{
  "num_hidden_layers": 8,
  "hidden_size": 512,
  "num_attention_heads": 8,
  "num_key_value_heads": 2,
  "head_dim": 64,
  "intermediate_size": 1344,
  "vocab_size": 50257,
  "hidden_act": "swiglu",
  "norm": "rmsnorm",
  "norm_place": "pre",
  "norm_eps": 1e-05,
  "positions": "rope",
  "rope_theta": 10000.0,
  "rope_fraction": 1.0,
  "qk_norm": false,
  "attn_scale": 0.125,
  "bias": "none",
  "tie_word_embeddings": false,
  "parallel_block": false,
  "init": "normal",
  "init_std_qkv": 0.0188,
  "init_std_o": 0.0,
  "init_std_up": 0.0188,
  "init_std_down": 0.0,
  "optimizer": "muon_variant",
  "learning_rate": 0.0156,
  "lr_mult_o": 3.0,
  "beta1": 0.93,
  "lr_head": 0.00606,
  "max_grad_norm": 1.0,
  "warmup_steps": 200,
  "schedule": "wsd",
  "decay_fraction": 0.678,
  "decay_shape": "linear",
  "final_lr_fraction": 0.02,
  "batch_tokens": 65536,
  "max_seq_len": 512,
  "doc_mask": true,
  "train_tokens": 465200000,
  "max_steps": 7099,
  "dataset": "wikipedia_en"
}
MLP neurons of a small language model. Each row is named by its layer, matrix (gate and up: input weights; down: output weights) and neuron, and shows model dimensions 224-415. Each number is 500 + 25 x the weight over its row's rms, rounded and kept within 0 to 999. Numbers have three digits each. A neuron's up and down rows have the sign that makes its largest values positive.
After each neuron's rows, "fires before" lists the tokens most often just after its 100 highest values on Wikipedia text that the model never trained on; "fires on" lists the tokens most often at its 100 highest values on Wikipedia text that the model never trained on. A number after a token or word is its count.

L2.gate326:456471489483495496503512472520522509514512501483473507522526538506511497478517505504508488481467502503514496523535508459476465517534496534472483490465506494512533460542498545502500528517512471460528516505477470497483524498480486512515492489526489453510540509464504463509518502477494504469480519471478522476459523495497487495524502513505474509511498511471530523462503496489521457525448501515496556475540511530497477497498490540531486527478515474455501554487520496492484526506471495515517527526502454530505487474529484528520514496493513462461510507513479487500484523515489492530
L2.up326:475445508528518471488493497479464484463522521479544474497487511498505458523489498477484506520465539462518518475456534499472472546490505547505516484516479493444513565505503521506509511491498489447479500495538541490516508525493522489499513528529503494477508485508510505516487483505517504554467512462508512439490534445488471525495463534494491512549481545487434489467466531442467506487519540526547495517487509502487522519503532539472507550485469493458493505509490457532505486512467500482493519498520516494469504485491450472474463468492516508488446486541478532514479508524505483490
L2.down326:531498500538511505473459491485482489504506514507499464503500509503540521497477495484518490517489477490491466478496486505475470512485515462533492534486516503476516504466519537462521512471487469508500491506525478469518543521498514520546485513499524540474513506525514461485515480515510518515488505477524485491509463493478474501515515513545500473485515512548496499481578527469480481500539503520478444531519522504501505516506533491470508513508483487526524466495498494504536466483496458522448474468502507495495511542463495521494493500476468495543455531524509540515498516517516487507
fires before: "\n" 88, " as" 8
fires on: " ===" 43, "s===" 13, "===" 13, " known" 8, " =" 6, "==" 5

L2.gate503:495498505514530472539536500485511434527551485499504497508542516451516474475524544491487476471496507491537529462483508475543510503489533435529479473523492488463486495531471485470501492508522538529491483529495508489512490492538497503473495491473540493512474456462523513459511478522528509456505537483487460494518500499499448494548495466480513537482516469494503460536491528471502430502485473477492482513489538514521471494476496496492504522521447544494492507525509532540515533484492524529480508511489542490506469470546491484514514485491493471527525486471476479504481534523489515497
L2.up503:496484504478486508488495502501502510528555481506456468465508489479488497498519502480501488459492501522498491477460503479524488525451483515482490509462484515489508479501514511514468474504549552524494483516495552474511474470491502537457502503469510508525468493520488517469488465514486526485516535516507458536501506488535506441514495473471527513472502486527476497539482546533490449537466488519500477511491557482497490501480492476437493502516448500507448542513516488497502524492528522559514469522498480502485451478510503500489489539513515494493485482485458525491529492480546497503
L2.down503:499486481477491494453484501513476442520513491531513462528480523466513459481492497460521543477569558462500486521438508488512552498460515451483475496524478470466481513471471506473490499449539514519487497540528502466514502479556529544443495518500547498490510465449449494484482499526457485543492529502507493465526464488511498496478453488506518519509489505528488502504492532518508502500456496482475492472468522531527499509497498496456499491524502497524515540504497520510490534487519467519562497522492489545507487487486453478511486499516552511552513464500518488498493520524529505475
fires before: " 0" 29, " |" 16, " 3" 10, " 1" 7, " 2" 6, " 4" 5
fires on: " |" 65, "|" 6

L2.gate792:476500500481525489471481479472466483534491516487516515495503483505480522502502554513491516576501482521515506481523508519518453446489482442491541500512494506490486540513466526493485487495500527459503494500538562520515516470486514503500488561454535494476515435495490474485536472485459490509482443485499489484525486510502499534538493475522516504548534470508512456501484520517493424495477492493426494488484478485479518510488495483451505512528476515523516541537499511457464509515488494522527488465533536449490483462538519483491457509497529528505542480492437498493472510499482510559
L2.up792:488485517522519480457495497507458475519515505462516534462518488525487484468517540519518499541492462526540464453519509476466458499475532495496506516463506483464477557487484505491470530482470514509443521512511519483527521495479509507529462527527529502496510527551469452489493460474495490504468513460527479482488442456503494524546446507526531547464500551500446487522472489495483447519511499481470510491487463497486476510475460495494490483527507528498520525483492508497477501487506524515506478497532484475511495480492517482496473515563531476475581470533476529500481504478472501551
L2.down792:462489526490494517503480485507483504501514490508527520495477518481490498523498547531478538490512526515499466487476512510521509477496511504507475505497447496512528538527489516461455482476488538460509569485532480482502479539504514480534513472522476548522479487506510503509470491513481467496494486504489518509472487479494491524489506550522505463513494543523495506473473516480492477481498508513484510468490475510483505544508487511452499533540491524520503489530509475481495500529478483503484500526502508484506486518487506489520496492484489508487518464550503491469477511497465482481
fires before: " the" 51, " World" 9, " this" 5, " his" 5
fires on: " during" 39, " During" 28, " of" 23, "During" 7

L2.gate1168:497500524466502496519459454499518506532488471486455492483413492479498494476507515473561521542475552539544472520523468496526491498494488490509514511488485529514475447508498519512533487578505487505510527466496474539494539467517533495531498468508520499519525526505508497535479549506515499450533521517497508504477469467472510518484459538528494536492483469522516477486499512578509509473480499516498536472504484472527512492511483493535471485474516505537513513529491505510537489546492469496468534525533487529518501443494502519521501516481492489515507492483543495533527533529473533475
L2.up1168:499494513500504535530503509517519498464503466571508497488485519488482506498508471486473537517515520516500514445483504446507483472485474489524525494512460551546535469467532503526484485505477544521495518480516477479521540506480588487515510511513506495520562523506534521463474482547516532507493479516533546481486500507539483514525510488515504464477508516521513524483492473513529507494523519460516511480490499503524500520524533503455468518477515486501501481525513529487517504505539502456475525539506445525495538516496522527458523520501445490510460462467422505540506542531495499448
L2.down1168:528502478474534483537507500447471517477475489455529490512499522467477496518513543491558529510523524468484470501504498488518477540527507552543495508487488502552526508539484522550440498490476497482525491487485456553523476474570494499515468509488538514509503491479539513524469490508516505515511530477475489463547503490448490475531533508537530497467505502481485501513492510484524528460513506528508489493526517537488543506532519484496524421465488515508508531499523469503536496491490486510488501522520494485512525543476479508530536494501510470522511486495472492470499493482498486503
fires before: " |" 53, "44" 4
fires on: " 0" 54, "-" 9, "+" 6, " £" 5, " 0-" 5, "-0" 4

L2.gate454:500493513520521490467483507497534503527504506481472500491529462490506520507484501495543537512506530478481471500490514500526516577501477520478484490499492505493529493508507501459460512470493510497469520450513515545520496514482504476482529503503473512505499456515500505494520502529516465513473503473492507523495510493456515512472549545482477479483513541493491547518510453491518470470443485501471476498520512470505525490513520537490493491572516479512572447503506491563527511512545488471482517512432501478521486494472478468475510546480523509500462464499504513490494507519493509510
L2.up454:543523514504507476480497506466464505472544488527495494516502556467503501503532503532517485505503483528504479505506519498525492464485503472501506494495508512531512521499474477555539496510466469494529471495463524450462497491491469504528474504505544477514493530479469504507501474488536524511517479533520513478514465501533506504501492499518526483519496488469503461503489541509475526508505470494530503521523523527497448515485519475481504507444494520470477535476533504453462529492500506524513462474556505473509520489521545469504534452496454505493559506507477493528518464483511440493
L2.down454:522515426553490469502537487504462487506491503472521491504464518496493503502487530466448491492504538528535496516481465557457483444520512481523475537530474496490527489494514484471496478518535464483488472491502523496505527533504503537508486485499509471504492471489493503479514528543471567441491509507537500529465476495503521477523481475497494514485496478494492486545488507507528567501552508532512514528507490522442530513503475502529502500507512459495407508482467464437510473498508538520493457537529517498487525506512494486515497504509530514520475552483448521569475527477495515483
fires before: "\n" 61, " The" 4
fires on: " ===" 40, "===" 7, "\n" 7, " ==" 7

L2.gate275:520521515508509454543484483472522506479490487546514487487474517547522491471497458492530521484539490492453474504509503515489499524518525493493476528473499470495447474496482530501508521478470493510469527459491494539505550452568510468559506535505515469486490422467469493526498480495503493506490548486484461497514521473493471500476467461529432515491527523426527532476512519472544491515485533494505472504525483575525510504551487491554463499485480497509505529525526503505546529493527482500500521531507473490500455517526497493537513501486475523500502476484493487499539563468534542501
L2.up275:539544516470516509521515513554506500509525493532515496493518504533491473479511534529511531499501526511485495507462457536508480486481478449509455513510479528526465513458524535525527525522484513498508495526501496490523512496468531485445493502495474481503452485501500542552472498513515530474465528487483527455482477506505543486491453519541505454530467517503495488516574507495498519480496519530503535522537484499437470496449465513475454486443479510456504450532501533488506537496531546495486529478521553511523478506519485538494526487489504525517455531507514485504509515508481523543
L2.down275:543477518478506520532522506513481481474497475477503503519519537500524508464502452492515526493469469483519451508490527525501504518450501569497494501462512464498473468452461479502551491508447490488471499440515494561475482457458517484477524528543419507501486470483476546539428516467544488456463538482488509471515518529515497466504457447528498499525509483481517512510514486501529506497495501481515503522527476536482501503506513516537432474506496522520486513519505457492545535506513482480466502481494514497535502477495543487524471502476446526465474534515487508513508516500501499500
fires before: " |" 84, "\n" 4
fires on: " 0" 94, " U" 5

L2.gate448:510537514509457488478490473489501543502505474516538505499449533510519524492458532437518480531497509522496474491535491521492544499459509526507497499520525544496463473508549499521512507522541509503472532527497463487477483511483505523493517538520461498483507549528490506521468507532486546494513493520522502474514532512562501508493507516507483534511502525531509455513508515486508484469532492514518466520493479480491432501563511487496453523487485556481533484518475541528514540496553488526490475498491549499487500513489497470455507482530500513505506519450490540475511485507540462512
L2.up448:511516542514491486486509481531502484506493500486550508540501507497433457496472562485493478499460498512527481512511485533525555503460470490526491456458518520472506500513551518501475498501532526488496512509486459495469494527477469501507531518485482472519491517492532470491477512504518520513486516500519528516505501476545491550526464476467524527465464509510481478489556497489503504488533498512517518466492442500480493459476509463486516501488503515520550496492494495498515514513524483477516499497474492511478504518499499529481507497476532470485474515519488483504519448542506488521
L2.down448:504538504465508488522526489511495515504498468510550526563452448495508450503470546497469562465515506508479471511547513508494513490484499466513533493478471529496498499505513494481476517542523512476504478511485440513524480526465505501535494471493537515480512503491519484533467499506499490477511466501506514484523526519473502518478526505487491510489545500552484441444517503481520516487532510472467521529519512458535522502521494495507521485466485509498529549499462517535480532473518495508437519467472522461534437475469529490523495517459479455523500485470529486502509520465469488530
fires before: "\n" 93
fires on: "==" 27, "===" 10, "s==" 10, " career==" 6, "s===" 6, "==Career==" 6

L2.gate335:478518495478504503484511475464457499508464513486535524522500514497488490495495512521499503496524512527483437498475504466544499541495501474484499510518519505547497503473523530466480507481481552481467515502523489566516502462537518493500503460480552504509539482482489470501480481532519485481515524447492486503509499491503486494510490466513495559519493516502490473479511481521506497530482516497457527537489496487488515552433488468508536462464472463455488517498461491521488482500477493489478468520521446527530508513531516507524522473458494501503546521488491455506506493492479499502
L2.up335:512452548494499483520484479509502498559559520490476496499494515483489522508525478507488492526439499482508521467492422466535487461523482451551494521529495496482502507501466519488523486518475505492526492508469510506535523491525517524501542515530475516490480542492499533511488519442469477529441485514486518529466498533569495504497518503488517467552499445503502521518510535499484513503452444518501514481489509481507530516528540486515459487496507495524517537528496453482473502489489454472479496536543496492486502498484546530510501473541524501527517466482474504476490482455503492467
L2.down335:505472516482476492487527494448517506495511466520519447486458504486492490487467467529485483495507514488466452512518479489492521458526517487505491505472529525500503486489510499447479505503510518464510493477472501551492465456472464472478506499509497533515533498496481502539503505505478509510454474472510544509476526504486498475534503514515477512530569506520470494492527483456514462470471499500475533494516485493524509480519517470485482457488505495527507482462532458527496480541501498457498466515473503513514528530494555469465467497447526493511427525495476527517494489513506506536
fires before: " the" 44, " their" 6, " its" 5, " whom" 5, " these" 4, " his" 4
fires on: " of" 100

L2.gate492:539493454512527491485516538500430480520505448482531497482514467499508509510509531467441471497487524494499500528500531474479493457525503524521467550484512481535504504494552482464460494537499581462480463517509533460497493501522514485495489511472474487505516462513516503484488495507517484481504519492501482452491490482480500511501506569475502476461473498493498485503531488502492474482434505489493507509509491594490515497521488474474464502481438471508514523497524492498536517500483554498480471459508490507530494467494495516510506505495512485547506500485519533533478435508487484499
L2.up492:490509497479517485462524524466543462500504518493507503477498508529498570514514551467505524512484458506547451510488532509530502533430534483518493501495518496468490471474524546509502478470488496560475492517459511449508491501497529481455496500509529558551488484495488525507502499471528504490507499467503519487499512476469513493487499520498498508510538496497478497521408497524484488523453471504494513527553462522503501565482482499458493552484475528522501486489468543521509503507574491503452468484530503475493528498501506492544504505507482506487504475507508497473535530507500498457
L2.down492:486484475526421512503493491506481523474503497472494499477458535522480530510502556525521529511499444469498478513461510502525499496462472477477519514524536481520517536458481527504539505441468500528541533530496507498438485460454488525515493521485525498505454501472471483502517517502492486480486456479520473512495517525457476535497470504480517511515512497490440511462489515480505498539474495501480495449525502516540500510523501523547519502500538515470466483493492482507451488489511476490501520522468514494527486457472508511502518555515466470506511503547484468502552518490513515499
fires before: " |" 46, " 1" 7, " 2" 6, " 3" 5, " 4" 5, " 12" 5
fires on: " |" 46, " 0" 11, " 1" 9, " 2" 8, " 3" 5

L2.gate1085:523537469528569452527449464501537489469502530557491503491467541501460495502466515532502514495509476488470497488528474514473500502506467489526475503488466505506515505465489474496485488487481506506505533485493538507485499495474508494469477468482505500530467505515494468551474473475493519474509496507500465488523480482553555505481486430491475506472504520466475512520492511473497479520512575505509533474497512517505486509505495479520505526502464463474474464457482441496498504539524522490486501524510495516514535473466546477498486480512553557532490478462493522489437509465494498471
L2.up1085:523483449509538424530504486479551497517494523516486460523485504510532463473492519478481456483533464472507461458478526505499517474532446491516510514487511485533517489493516490504504518459498530502496521483540516482521457515478531484504508470486456509543505473537485520503453482496534534484544446518494493500529492476551543524467481439491492481452463519482501481472475504474535483567512501525459463503513486524507497530493493451541496533497499500487439456511488522537537495477504500510480511481522470521449490496530553515496467505546493504516525488520493521491492521536513527510
L2.down1085:505496489512464488479476484502493507490549526462529495467489487495498494473511511515480481515538487515524501489509495511497517461509521532485470470521478475508500478489446492476507492524477478515484506520493497519480511459525495497519454481495503534522489495513484475492500494536454481506524530486540512525505513521489501540510532510494492503488479487483510498518507503443500526503539482505512446477475528502478530501516465503511539475491544500509507491511535503507484456482499493526529499513490537485441455521493487483461492504491482529497520460512540516486529535480491483476
fires before: " the" 70, " a" 4
fires on: " of" 73, " on" 8, " in" 7, " to" 5

L2.gate160:475499503482516509525484533478529508521517475500507493500506490507506499523499516547466471491492498521474502498515467499509458564499475467512474504531475537527490505492506529438521506516484477513524534497486522516529494514550485487469487489472471486461490526515550527524482493493492473465503479535459486507501468528479504564503472470456473523479532490530509496496474481506526478532520509490481518514523515545506486465473503526506506461520520503540500491512493504578455474518493511505477525551528532512496475473475516530507474501508527509510519507531482500525520464518496444458
L2.up160:498476518485511472521465484516508507500511488461502516510489500491492489484510519541530469512486507534454468477491456465508490513500521479535474539523497529510470479454458517493534449488508510533504536536502508516494472480519486509513503484488464516455466473490498504545474493488482487474515479521493501523497467501494512525527501484481529485465523496526525504478478495527506485530488543475487533494493531532491532488496501530471528459520504504493479517488520484573450477472513502533450488562483518485490483506476453499507480510517513505459484516547528499475491472461480496501
L2.down160:517449514484526497540462452508486510487508499518527505507503522550501507503516478498503466500484476495495470498482474465493466502464534489488519525487500519481510529482490491477480505494511466485516513569543487535501504496527475496517517459465486571473500489468491485495480510460489511496482499480486505477482466462528508506472497514506502464526498497476437479520522544504515542548444502518518506477472475501488510480490510490478528509523514524505519506465573460521494451501526549536461471496498521529478446562500483500478507474513495509479489471540514516459543496490491487521
fires before: " the" 51, " his" 6, " these" 5, " their" 5
fires on: " of" 98